config = dict(
    norm_place='pre',
    rope_base=13800.0,
    tie_embeddings=True,
    beta1=0.95,
    warmup_steps=24,
)
MLP neurons of a small language model. Each row is named by its layer, matrix (up: input weights) and neuron, and shows model dimensions 128-223. Each number is 200 + 40 x the weight over its row's rms, rounded and kept within 0 to 999.
Before each neuron's rows, "fires on" lists the tokens most often at its 100 highest values on Wikipedia text that the model never trained on.

fires on: "| ", "Title ", "(", "of ", "C"
L4.up2311,203,172,224,212,118,193,217,210,209,105,307,258,240,212,148,134,185,154,182,159,187,192,203,231,245,177,255,171,205,219,187,238,237,236,255,251,205,160,214,240,261,225,212,238,236,198,235,156,237,205,173,254,200,194,220,261,206,242,192,199,211,189,211,238,241,237,146,219,190,213,135,90,266,143,189,212,204,215,188,253,311,178,223,184,263,184,174,214,290,161,257,234,265,219,266,183

fires on: "| ", "(", "that ", "years ", "of ", "- "
L4.up1221,215,208,156,192,156,135,183,150,142,205,200,250,201,239,232,183,149,198,203,218,171,139,196,240,193,211,207,206,228,216,62,217,188,188,190,230,226,274,171,182,245,151,221,132,157,158,173,249,183,237,192,225,197,165,177,176,207,244,207,222,111,166,180,168,273,189,189,170,132,212,237,211,186,201,232,151,191,219,189,205,131,210,132,252,240,172,163,152,243,159,260,167,202,173,173,160

fires on: "and ", "or ", "the ", "been ", "a ", "| "
L4.up752,208,143,188,128,181,203,182,191,221,250,251,130,178,223,225,204,196,215,166,143,190,236,218,175,117,183,218,192,184,192,188,140,219,278,217,189,190,251,191,182,203,175,206,193,187,260,227,185,205,203,178,235,181,178,239,196,259,182,222,249,312,181,213,203,215,180,205,154,200,224,156,262,191,244,185,235,151,204,147,187,222,163,151,155,182,223,261,201,239,284,220,166,181,194,175,141

fires on: "–", "200", "202", "199", "201"
L4.up2302,186,159,104,291,228,179,206,163,175,170,151,138,209,142,249,220,210,206,222,157,220,260,199,198,185,264,210,216,209,243,213,154,141,185,181,231,228,203,200,228,153,212,162,221,136,77,181,192,207,107,228,255,170,196,217,158,249,232,170,237,205,319,234,242,256,168,137,217,264,274,196,233,204,197,175,166,174,201,141,216,163,135,82,181,216,210,159,126,206,223,148,177,209,126,166,143

fires on: "of ", ".", "At ", "at ", "a ", "age "
L4.up2274,171,198,209,217,113,243,210,143,161,163,130,195,170,112,184,216,199,211,205,177,169,219,190,198,234,260,161,174,264,201,254,200,237,177,172,151,212,201,197,227,154,203,197,213,179,202,186,177,257,175,223,124,274,274,300,234,249,107,245,259,163,188,142,214,236,203,252,237,216,199,226,176,260,264,156,202,212,166,222,130,177,185,165,158,205,196,214,204,183,211,104,254,194,179,165,171

fires on: ", ", ".", "| ", "en", "po"
L4.up716,175,152,201,161,155,178,243,224,186,111,152,298,217,180,228,199,198,261,193,203,172,155,202,201,138,282,128,226,165,141,169,227,186,184,213,221,135,140,218,215,169,149,285,147,293,184,215,193,225,225,212,195,128,250,230,207,273,187,99,122,272,166,171,206,189,215,180,169,188,177,192,181,259,231,209,175,182,192,175,196,209,212,206,204,142,192,260,262,126,168,263,243,192,152,256,170

fires on: "of ", "However", "or ", "os"
L4.up2400,208,197,256,215,231,190,123,161,247,185,189,138,168,253,285,225,174,235,244,201,219,197,238,191,218,186,182,203,173,196,280,183,257,144,230,282,147,175,163,196,128,191,228,202,180,176,189,197,201,197,202,159,184,213,227,125,190,183,242,193,232,228,207,225,180,261,151,200,200,162,198,220,142,179,217,248,241,182,260,209,288,179,193,227,241,197,181,189,135,212,208,162,99,159,103,83

fires on: ", ", ". ", "The ", "\n", ":", "the "
L4.up1093,146,200,228,216,248,172,235,178,150,184,181,237,215,224,164,242,138,253,246,215,226,241,240,168,163,115,250,186,242,187,252,342,200,253,227,222,240,192,217,229,136,133,186,266,227,180,198,240,190,211,209,180,161,243,133,145,142,178,215,157,166,178,208,195,234,185,158,174,189,185,221,191,244,221,192,157,159,225,228,224,117,224,168,146,154,206,131,200,241,182,197,268,196,205,164,197

fires on: "and ", "the ", "The ", "of ", ": ", "for "
L4.up1539,161,204,189,181,156,174,185,231,222,178,195,176,238,172,161,164,94,209,156,232,149,179,174,182,203,190,162,154,176,202,233,249,224,234,176,244,184,197,161,204,233,205,179,186,192,243,185,234,204,130,189,209,143,191,207,157,235,191,135,203,223,242,213,195,253,195,168,179,205,210,165,234,252,128,331,178,196,200,204,143,209,230,180,205,214,187,218,215,207,236,173,148,219,210,200,216

fires on: "an", "| ", "i ", "ang"
L4.up1915,241,158,183,188,186,197,205,216,209,168,213,214,179,181,130,157,205,290,218,225,224,219,216,193,195,229,220,192,232,184,205,234,219,250,176,272,221,162,209,210,239,234,225,152,229,118,162,228,190,165,227,165,184,216,225,195,188,173,253,175,164,173,206,146,128,132,228,180,190,198,239,134,213,204,201,142,194,199,185,143,158,133,206,197,188,184,261,191,176,183,178,128,146,157,254,219

fires on: "–", "as ", "to ", "& ", "- ", "by "
L4.up1522,177,181,247,146,207,223,205,206,246,225,199,110,220,220,169,174,209,205,182,152,216,174,126,189,181,203,214,234,220,195,215,199,240,209,175,164,172,255,161,153,193,199,275,211,218,227,160,213,196,218,234,197,227,226,164,125,237,236,182,250,248,236,140,171,251,208,237,175,151,188,174,161,267,210,142,114,127,190,150,162,135,210,150,161,115,247,203,257,218,185,204,178,185,260,175,194

fires on: "\n\n", ": ", ". ", "\n", "including "
L4.up1821,213,209,240,217,257,173,135,232,161,237,215,280,180,211,215,179,259,251,198,227,158,234,181,177,161,188,224,256,181,219,229,268,225,269,260,201,228,165,209,194,243,154,191,143,169,179,198,196,248,199,238,202,260,280,216,242,132,164,239,198,137,188,230,267,216,157,191,182,160,219,251,221,164,223,168,304,169,128,172,216,192,188,174,143,273,189,189,146,206,177,280,159,124,237,214,169

fires on: "'", "the ", "/", "-", "g"
L4.up1972,272,161,235,228,122,160,285,197,174,174,164,84,241,208,219,175,194,220,162,168,240,160,226,218,162,205,172,188,265,163,181,244,142,136,211,201,149,176,135,217,249,207,153,188,131,183,119,211,199,262,197,164,198,204,53,176,203,157,264,216,161,172,244,255,196,195,219,213,264,192,173,221,206,303,182,194,231,205,214,214,181,227,209,143,222,140,82,218,142,171,141,170,234,178,246,210

fires on: "s", "0", "t", ".", ", "
L4.up867,167,141,156,188,205,174,266,233,232,159,209,192,218,181,173,210,192,252,173,252,211,174,196,240,174,219,173,245,173,206,206,240,186,222,257,204,225,204,252,321,117,217,173,192,228,235,272,108,241,225,215,205,219,228,144,257,203,171,187,138,190,183,240,169,176,149,215,177,221,249,224,190,186,200,156,207,248,222,184,226,303,224,161,219,135,269,282,240,163,231,262,248,195,174,239,198

fires on: ". ", "| ", "\n\n"
L4.up762,182,159,201,251,196,164,180,84,257,270,247,181,191,226,222,151,304,201,251,192,161,197,209,152,183,228,220,203,159,168,223,284,200,159,224,273,262,219,235,183,223,199,221,200,152,223,236,210,174,191,236,137,251,235,151,247,166,169,233,200,124,126,182,211,212,221,249,169,201,246,228,190,245,276,153,211,198,270,251,239,159,163,182,182,141,200,152,198,259,128,185,249,184,189,166,143

fires on: "was ", "were ", "being ", "be ", "\"", "is "
L4.up1460,183,271,144,196,260,273,175,223,232,162,140,164,121,168,232,198,197,228,197,177,201,205,197,212,210,222,140,213,190,193,155,262,209,220,190,116,208,165,151,232,223,253,191,247,184,202,195,203,269,220,133,222,231,163,190,169,198,174,205,154,212,212,194,190,199,177,181,166,250,142,215,149,180,210,171,193,190,191,237,254,165,226,151,166,253,254,179,103,62,182,196,237,193,179,216,223

fires on: "the ", "for ", "-", "his ", "po", "its "
L4.up409,164,165,168,146,127,152,259,182,174,211,144,180,136,146,195,175,168,266,128,179,144,214,135,196,181,187,192,157,207,144,125,224,273,91,219,219,107,180,164,259,264,209,187,153,219,230,207,253,209,180,243,119,260,265,150,222,160,165,205,166,257,192,182,254,223,206,246,227,202,238,159,171,184,163,241,201,253,157,253,202,175,198,169,157,189,202,205,215,182,215,235,221,223,225,187,272

fires on: "at ", "on ", "On ", "of ", "from "
L4.up774,185,174,173,255,118,158,169,220,216,217,188,159,191,277,211,147,132,286,235,271,204,189,178,164,220,173,203,217,171,188,176,218,259,197,219,245,163,210,311,186,243,192,212,200,216,186,199,162,159,248,238,176,178,225,224,236,262,163,191,222,226,211,300,189,213,265,196,228,149,217,116,209,190,206,220,248,221,187,202,234,215,258,203,167,178,177,228,177,222,247,132,220,204,238,280,204

fires on: "and ", "| ", "& ", "- "
L4.up2277,227,207,195,172,148,211,188,182,121,185,242,127,202,206,172,202,128,222,212,238,197,181,145,143,235,264,236,168,200,156,121,174,238,254,157,164,186,203,205,148,195,210,155,198,288,248,251,208,163,178,247,209,196,240,185,194,236,182,234,226,300,228,157,168,249,115,167,129,201,203,208,225,309,103,202,197,178,196,174,245,205,194,211,225,194,210,233,180,174,223,251,164,208,191,188,143

fires on: "′", "°", "and ", "which ", "+ ", "', "
L4.up2654,238,213,173,172,229,207,103,159,197,231,187,208,190,248,185,210,216,235,138,154,179,201,246,172,165,188,137,53,169,147,201,243,177,252,193,204,170,165,203,175,175,217,246,203,153,284,189,272,166,214,222,208,197,257,222,209,191,177,163,199,202,268,275,150,197,226,212,172,182,175,197,251,221,239,243,208,129,234,199,215,176,276,149,219,179,179,335,256,165,238,246,168,140,178,190,202

fires on: "n", "l", "z", "in", "k", "sch"
L4.up1431,238,236,277,237,199,244,97,203,164,183,269,181,224,159,172,191,142,176,266,204,197,234,217,196,168,219,119,205,161,218,207,222,181,212,259,211,161,160,145,176,231,212,106,140,248,188,184,208,115,161,244,245,236,138,184,251,205,216,229,220,136,230,214,180,179,191,218,230,200,215,253,133,239,190,262,164,179,192,190,206,202,231,266,223,185,214,164,208,187,194,145,189,263,214,221,147

fires on: "(", ". ", "It ", "."
L4.up2125,112,192,172,268,235,137,175,146,123,201,190,231,216,187,156,110,124,183,191,97,252,162,259,220,212,112,136,198,232,191,210,184,136,232,167,250,132,223,178,236,219,259,129,155,194,158,221,245,191,174,179,164,179,190,202,158,215,279,176,219,245,177,196,124,240,204,188,207,184,195,232,232,213,198,198,212,205,124,225,216,128,157,202,130,207,195,220,192,231,197,228,219,228,133,234,166

fires on: "–", "200", "201"
L4.up974,208,175,154,237,246,175,190,196,232,232,144,226,270,194,259,177,248,239,261,219,184,205,268,169,188,260,255,160,143,253,203,137,165,168,210,140,236,210,339,217,159,175,145,142,186,186,247,258,145,133,200,203,232,208,112,216,283,240,227,216,237,207,258,203,169,169,103,187,249,271,212,246,256,194,148,171,177,135,229,168,172,140,201,198,151,148,106,142,195,215,200,238,208,199,197,205

fires on: "in ", "of ", ", ", "on ", "s "
L4.up1550,196,127,181,207,178,173,144,174,201,199,119,296,187,128,196,199,196,124,174,231,223,239,233,135,134,188,181,289,217,122,164,203,166,189,151,188,200,180,229,224,197,169,169,257,163,144,74,114,180,191,206,220,243,203,236,207,187,161,153,207,191,152,194,238,178,236,174,219,139,194,234,181,113,196,134,232,225,162,146,252,168,174,195,145,191,134,190,198,172,214,193,195,225,170,231,164

fires on: "'", ".", "Be ", "& ", "ve ", "of "
L4.up590,177,223,169,134,214,269,233,206,216,241,263,249,186,203,162,267,184,225,318,233,276,233,150,113,180,167,143,251,178,217,167,164,216,210,257,211,272,175,163,145,182,211,198,162,161,224,168,198,159,212,191,236,159,175,146,172,173,152,208,242,264,215,185,219,223,270,191,203,179,230,165,270,202,233,259,185,150,196,167,188,227,217,269,172,216,260,233,205,300,235,103,212,210,177,218,189

fires on: ", ", "of ", "a ", "the "
L4.up1795,202,180,217,225,219,261,194,179,249,204,145,125,129,164,278,177,144,202,167,215,242,153,202,186,179,180,156,104,248,162,186,145,235,267,177,119,220,217,283,215,198,192,222,163,161,244,186,195,206,199,213,213,217,242,198,233,202,192,183,212,299,157,204,297,160,236,185,195,218,264,203,216,198,218,199,161,246,158,212,197,237,148,225,118,189,139,277,239,147,184,173,196,184,217,159,210

fires on: "===", "'", ".", "=="
L4.up2059,261,210,173,260,190,110,222,242,168,185,268,165,289,181,235,187,217,178,200,191,178,177,211,231,214,293,225,256,231,321,150,191,168,122,201,207,200,166,178,207,245,103,178,229,216,183,160,132,250,211,191,203,193,195,246,225,195,181,272,175,168,197,179,84,168,258,199,202,148,202,237,98,178,224,203,180,118,199,198,191,171,122,225,155,203,200,160,163,163,183,220,203,194,159,161,219

fires on: ", ", "and ", "; "
L4.up849,126,212,231,173,205,199,314,182,156,172,104,231,226,197,260,166,145,270,184,247,159,197,157,166,138,210,220,158,195,231,218,185,246,203,185,183,190,251,207,211,176,200,179,227,271,198,110,191,197,160,159,191,161,164,209,144,189,197,112,242,179,232,162,233,183,114,206,209,174,256,91,209,197,206,151,241,191,186,237,213,201,120,145,170,184,165,200,188,161,180,241,160,215,251,185,183

fires on: "as ", ", ", "– ", "\", ", "), ", "- "
L4.up2450,241,168,172,269,199,197,205,208,148,221,274,183,210,181,255,232,206,164,208,224,206,181,200,216,161,183,119,239,254,192,219,211,158,169,233,241,215,180,159,162,195,115,279,148,216,77,240,153,188,166,197,207,176,193,208,170,196,251,210,247,217,259,122,225,226,266,183,166,199,150,174,203,202,262,193,211,188,193,164,210,146,209,225,148,150,121,171,165,179,163,180,164,226,194,216,173

fires on: "=", "| ", "billion", "of ", "the "
L4.up1137,263,225,252,173,189,176,260,208,219,194,238,140,221,225,258,224,192,177,289,183,194,222,271,213,191,200,218,143,207,151,256,214,293,125,208,291,198,286,267,184,237,217,187,181,215,166,133,167,248,217,233,195,207,185,166,239,200,164,225,226,98,241,162,228,189,219,229,174,194,238,235,154,234,185,180,208,194,184,230,169,225,152,168,199,110,218,198,186,178,246,180,186,191,238,222,195

fires on: "of ", "was "
L4.up645,264,193,218,235,288,132,166,227,265,147,137,168,148,171,261,191,143,185,179,232,177,206,192,186,211,145,179,278,206,146,174,163,267,235,234,260,127,157,233,192,208,189,139,181,197,151,167,177,243,168,187,168,214,124,257,218,311,172,217,193,235,231,237,213,178,279,176,216,112,212,205,221,205,250,202,237,175,162,230,201,204,154,286,264,216,133,165,164,218,155,236,159,162,173,242,225

fires on: "a ", "po", "an ", "first ", "ö"
L4.up1258,200,157,190,216,270,186,287,155,165,186,187,217,197,257,197,158,152,234,150,212,176,215,179,143,139,174,190,234,233,144,228,160,215,188,164,197,149,266,196,211,162,141,190,209,244,194,141,199,286,181,210,146,170,166,173,233,260,81,196,189,206,208,199,111,266,273,228,199,271,240,272,200,160,156,177,173,263,204,240,229,216,151,202,159,184,241,150,320,228,237,186,254,211,234,204,212

fires on: ", ", ") ", "- "
L4.up835,148,206,99,191,203,171,297,189,237,211,187,198,204,183,222,212,223,153,164,165,253,181,213,228,179,165,212,220,162,212,164,143,172,218,217,226,178,213,151,213,219,234,164,216,212,137,223,180,183,292,201,201,127,149,223,245,161,257,129,160,197,225,204,159,219,179,184,150,152,167,152,228,235,147,106,172,229,173,221,188,249,168,152,169,157,196,185,212,151,221,234,262,240,132,282,179

fires on: ", ", "2 "
L4.up1591,210,226,129,214,198,251,233,178,143,161,247,245,187,181,190,222,201,145,272,233,185,211,165,188,200,233,197,143,140,217,192,221,129,241,231,212,153,195,201,253,215,186,201,211,244,140,189,181,195,333,191,186,159,202,154,220,235,246,138,177,187,217,226,192,179,254,123,248,150,235,144,184,199,153,164,268,163,201,216,242,209,217,198,131,99,208,200,186,252,182,260,206,155,104,224,248

fires on: ", ", "\n", "and ", "as ", "of "
L4.up2142,202,216,177,227,172,154,247,203,159,230,216,157,207,178,195,199,159,161,213,272,172,192,180,225,184,222,256,205,142,228,162,189,191,229,172,256,178,247,290,176,154,224,170,184,270,190,138,218,197,145,162,180,187,142,284,144,145,195,229,211,207,176,267,197,278,152,175,198,153,173,147,262,225,301,197,162,196,285,160,195,195,222,148,236,158,160,209,188,204,150,206,192,162,277,268,211

fires on: "| ", ": ", "rad", ". ", "v"
L4.up2563,182,206,183,176,140,149,135,196,195,211,189,214,181,168,225,306,129,252,160,261,216,217,172,167,158,197,227,273,214,269,235,215,209,187,233,199,233,173,115,208,198,180,164,169,168,237,197,169,210,209,223,205,203,184,220,269,210,166,209,250,216,275,214,264,157,173,237,121,110,233,275,208,232,217,135,248,206,229,171,197,187,226,197,221,177,183,228,198,198,209,223,219,211,177,259,204

fires on: "the ", "of ", "a ", "part ", "), "
L4.up1721,172,238,160,232,214,123,215,206,154,161,224,246,211,146,184,210,226,254,165,214,132,210,166,224,238,213,180,258,196,156,162,186,225,192,293,195,203,216,224,261,214,227,221,260,203,254,187,197,148,187,248,228,175,200,192,159,146,228,235,192,271,103,228,183,254,177,214,181,150,179,214,235,213,250,134,257,243,171,190,163,181,233,289,152,213,232,161,186,140,177,226,208,188,200,175,193

fires on: "′", ":", "°"
L4.up277,169,199,211,215,181,262,115,205,88,216,239,189,198,172,199,138,218,162,194,147,237,188,227,161,172,193,193,103,208,112,207,276,194,207,144,187,224,220,222,175,204,205,204,239,131,261,137,181,168,215,223,189,135,231,171,206,175,256,291,203,146,223,225,185,239,122,242,194,237,239,258,230,218,252,185,187,138,228,201,205,199,219,206,208,140,139,267,183,172,176,187,202,124,163,183,205

fires on: ", ", "and ", "of ", "western ", "northern ", "al "
L4.up738,142,228,170,219,174,240,185,104,181,228,191,145,181,155,161,239,192,200,239,223,203,202,190,202,177,150,215,267,235,164,192,223,181,278,218,230,167,222,267,225,141,176,221,189,265,254,150,266,260,207,228,245,202,196,199,209,192,187,227,235,116,222,222,237,206,176,252,176,209,194,274,172,229,229,233,184,231,236,180,157,215,259,185,231,231,260,197,135,151,226,194,155,197,262,268,213

fires on: "ot", "of ", "ic", "to ", "ri", "the "
L4.up2607,196,188,217,198,104,208,148,158,189,217,167,175,169,260,225,171,192,197,172,200,145,189,232,228,181,173,270,254,277,161,127,245,245,236,249,245,199,246,265,211,159,217,240,226,238,170,221,226,208,188,241,246,172,179,182,190,224,248,204,133,204,178,114,192,180,224,202,191,218,188,271,202,186,159,160,183,217,200,225,255,171,175,175,169,203,149,193,178,179,231,178,188,208,192,175,231

fires on: "of ", "to ", "_{", "at ", "near ", "de"
L4.up2038,206,242,183,199,177,232,179,210,203,189,230,179,151,225,153,178,171,162,240,265,43,246,213,189,205,227,278,177,154,184,172,266,238,212,247,205,195,246,287,175,168,157,187,205,227,137,194,157,263,212,185,223,199,242,179,175,178,218,224,156,275,214,231,117,201,232,188,182,221,196,239,172,226,165,195,100,264,240,228,226,218,125,169,205,202,186,257,207,189,228,194,178,233,210,226,180

fires on: "=="
L4.up1810,228,257,182,165,194,136,180,241,205,213,163,196,168,155,230,179,185,281,222,133,172,277,234,207,140,189,262,231,228,242,203,146,162,160,202,124,178,204,191,89,262,127,183,201,197,195,212,205,210,182,199,216,232,175,231,160,169,133,290,171,206,216,200,232,170,200,206,262,246,107,225,195,246,186,208,156,187,198,245,204,211,205,292,240,171,201,204,269,244,190,198,201,193,214,200,132

fires on: "\n\n", "| ", ": ", "as ", "\n", "- "
L4.up1065,158,251,172,244,172,203,195,169,177,219,223,191,234,234,243,182,129,212,210,225,227,160,248,208,161,207,163,230,214,174,237,218,225,175,219,216,161,211,192,212,200,201,204,164,203,119,188,155,167,125,268,206,252,203,165,220,203,263,235,210,234,158,123,160,241,265,128,148,179,196,224,161,263,178,146,212,208,215,187,232,218,211,166,280,175,170,115,254,303,211,258,195,199,177,181,200

fires on: "Title ", "of ", "and ", "to ", "or ", "\n"
L4.up222,74,183,270,226,198,184,270,157,177,156,261,218,204,198,217,123,289,170,134,222,142,129,185,238,217,198,175,161,195,253,247,256,180,174,202,174,193,250,172,196,276,217,238,208,190,239,183,187,219,212,307,197,239,265,225,119,198,222,189,242,160,195,117,247,170,172,197,157,155,140,243,138,256,180,207,231,163,191,183,239,212,166,102,235,238,177,227,189,259,151,133,184,208,251,229,175

fires on: "k", "w", "r", "sch", "st", "eb"
L4.up487,221,170,223,190,234,227,191,249,154,236,234,236,189,131,239,221,233,233,185,247,100,308,135,238,188,197,192,171,197,210,167,152,193,110,197,188,160,158,181,255,217,200,146,173,181,184,189,241,169,214,217,243,234,181,187,158,183,132,181,181,155,173,259,224,224,187,192,167,188,151,261,214,217,142,215,305,210,234,196,180,232,180,258,263,167,202,176,182,210,243,196,196,252,190,213,227

fires on: "==", "==="
L4.up75,162,203,137,140,231,106,229,252,219,260,292,221,173,132,201,211,199,214,208,183,157,144,223,239,201,212,204,246,229,234,174,183,209,195,201,177,187,238,150,200,250,132,206,214,171,258,251,215,187,67,140,203,261,108,197,208,204,145,233,201,178,156,224,140,200,202,236,198,212,202,217,170,234,204,158,180,98,209,182,194,205,223,200,236,188,198,129,246,124,274,214,220,161,210,253,217

fires on: "| ", ": ", "-", "&", ", ", "and "
L4.up2115,183,243,207,276,239,165,218,153,142,241,226,182,198,196,186,137,233,219,200,173,198,272,202,159,168,179,138,214,183,228,208,198,267,218,154,219,214,196,240,188,209,159,172,196,196,171,140,220,250,175,196,246,271,285,161,262,174,182,135,193,141,227,151,127,209,162,229,148,182,161,156,166,201,277,219,205,259,201,208,192,198,175,175,234,142,211,289,230,263,117,176,275,190,154,167,280

fires on: "by ", ": ", "| ", "a ", "to ", "an "
L4.up219,191,178,203,151,175,153,225,190,231,173,223,184,197,172,220,225,242,240,219,184,208,218,248,131,150,281,229,202,254,179,245,265,221,289,237,217,174,180,252,197,233,234,237,229,141,340,176,200,235,250,226,277,174,136,198,178,193,155,266,199,150,182,236,162,172,143,231,183,148,129,197,111,168,133,231,204,183,265,66,164,182,145,220,210,161,223,223,187,168,215,182,129,179,186,174,157

fires on: "| ", "age ", "of ", "+"
L4.up1212,246,120,212,193,179,272,226,216,175,112,169,187,233,109,172,215,145,259,167,221,177,171,269,200,161,185,131,192,214,232,222,224,235,215,228,227,117,210,215,215,202,205,146,173,202,167,247,182,158,222,211,204,183,130,249,218,191,215,211,201,176,187,189,202,184,230,167,181,133,213,182,220,212,298,208,220,170,201,147,144,192,196,268,219,199,140,250,198,203,207,240,200,184,159,214,194

fires on: "(", "and ", ", ", "the ", "; ", "to "
L4.up2420,178,149,189,222,115,212,124,186,155,198,160,178,184,147,197,143,149,234,175,163,209,144,249,185,199,155,182,263,252,237,263,253,224,231,174,205,139,286,221,128,238,174,235,133,184,218,137,167,239,125,194,225,205,222,239,168,225,211,213,150,170,206,162,148,209,173,182,219,235,104,212,163,202,185,251,152,133,188,181,155,158,92,214,200,124,194,247,217,203,173,192,161,236,135,186,165

fires on: "| ", "in ", "l", "the ", "(", "\n"
L4.up2175,219,204,164,227,204,142,229,207,165,159,199,216,176,177,143,230,196,234,263,187,153,196,89,190,208,182,124,169,218,187,230,203,201,224,240,112,176,243,234,203,230,249,151,207,118,243,292,152,264,224,270,166,270,77,181,193,192,161,174,198,262,194,243,220,188,210,161,221,152,161,216,182,164,240,194,215,247,210,140,126,208,92,277,233,84,228,201,201,235,208,190,195,180,250,180,174

fires on: "| ", ": ", "it", "to ", "- "
L4.up745,230,174,224,248,235,89,257,196,187,179,215,203,174,272,170,225,225,217,112,234,227,253,230,219,207,176,189,191,196,191,217,184,297,264,157,207,236,181,225,176,250,179,232,215,164,228,182,197,256,279,199,215,207,204,203,147,221,191,183,150,225,255,289,180,157,205,195,143,149,150,160,126,90,182,194,201,235,208,168,198,205,190,241,202,283,225,164,167,163,170,171,163,224,210,183,239

fires on: ", ", "in ", "of ", "and ", "the "
L4.up1680,162,175,166,231,194,232,237,165,107,209,212,258,185,207,156,226,189,211,251,225,181,169,173,138,175,226,227,214,172,213,239,166,231,212,223,199,203,134,250,234,169,161,239,198,240,122,145,253,210,296,191,195,89,129,227,136,305,221,153,138,212,183,200,235,270,183,253,176,145,183,224,199,224,162,188,208,204,244,202,255,290,202,185,192,195,197,213,130,161,274,209,238,167,249,228,195

fires on: "a ", "was ", "s", "| ", "an "
L4.up212,235,225,192,273,190,227,207,167,150,186,193,168,183,283,156,142,161,198,148,209,145,206,178,204,107,177,131,200,174,169,191,179,299,255,122,237,188,268,200,199,156,212,151,224,153,188,159,195,217,176,177,247,154,267,193,147,242,169,116,194,171,191,231,198,156,206,242,250,173,228,166,240,195,196,154,231,220,177,169,177,190,139,176,156,143,187,194,261,205,245,181,82,245,251,172,152

fires on: ": ", "(", "- ", "| ", ". ", "office "
L4.up2222,201,125,184,252,222,136,222,265,150,219,240,259,226,266,243,208,179,262,239,202,245,166,215,241,176,174,137,237,233,265,201,148,171,129,223,228,152,206,234,219,223,151,204,179,185,205,190,149,141,141,158,180,238,191,171,229,236,167,278,219,181,200,171,178,202,192,196,162,207,228,151,179,199,277,252,162,289,207,189,190,236,210,241,197,266,147,175,226,212,153,187,218,176,161,132,215

fires on: "the ", "of ", ".", "with ", "in ", ", "
L4.up2041,214,252,113,274,217,180,223,231,214,201,219,190,140,148,198,207,136,218,205,209,191,199,187,189,279,240,221,233,130,220,132,242,202,170,252,222,234,172,210,167,156,176,155,178,115,189,148,208,194,293,237,173,192,199,225,184,23,247,224,135,239,179,244,233,183,229,219,183,201,228,266,188,161,210,189,203,199,197,207,191,164,170,203,220,156,171,260,173,128,231,120,161,213,172,180,115

fires on: "| ", "ac", "an", "\n", "divis"
L4.up2525,216,226,222,250,132,161,215,297,258,171,144,188,206,192,164,209,130,213,210,215,118,302,234,161,158,176,132,198,230,126,279,273,184,239,219,183,210,129,291,205,271,262,173,176,161,198,210,192,158,220,172,246,243,139,201,205,190,138,261,170,258,183,218,141,174,180,218,243,194,176,218,84,163,117,220,164,189,242,199,160,198,199,243,217,206,197,219,201,196,217,201,137,140,232,234,147

fires on: "that ", "which ", ", ", "| ", "whom "
L4.up190,198,229,238,242,175,168,171,156,189,180,258,170,197,253,164,191,236,168,156,153,154,294,179,161,150,85,225,209,209,223,172,197,261,139,233,189,249,174,184,176,240,220,243,179,264,188,192,178,196,199,206,211,183,188,207,219,182,190,205,195,182,192,202,213,190,182,251,216,218,146,208,134,245,187,178,246,154,258,219,246,130,167,228,289,206,194,196,208,186,156,155,242,187,235,185,152

fires on: "and ", ", ", "have ", "or ", "/", "ad"
L4.up2239,244,176,205,177,222,222,169,207,244,168,194,186,196,191,260,150,236,175,89,150,213,193,202,212,224,112,132,207,267,172,147,171,238,187,327,197,238,237,201,208,168,172,253,230,164,231,215,194,144,258,282,223,272,98,161,230,208,213,286,172,233,203,229,148,202,199,226,232,191,261,199,291,119,105,205,167,239,212,222,199,183,174,212,216,164,231,220,181,272,185,220,214,235,170,218,229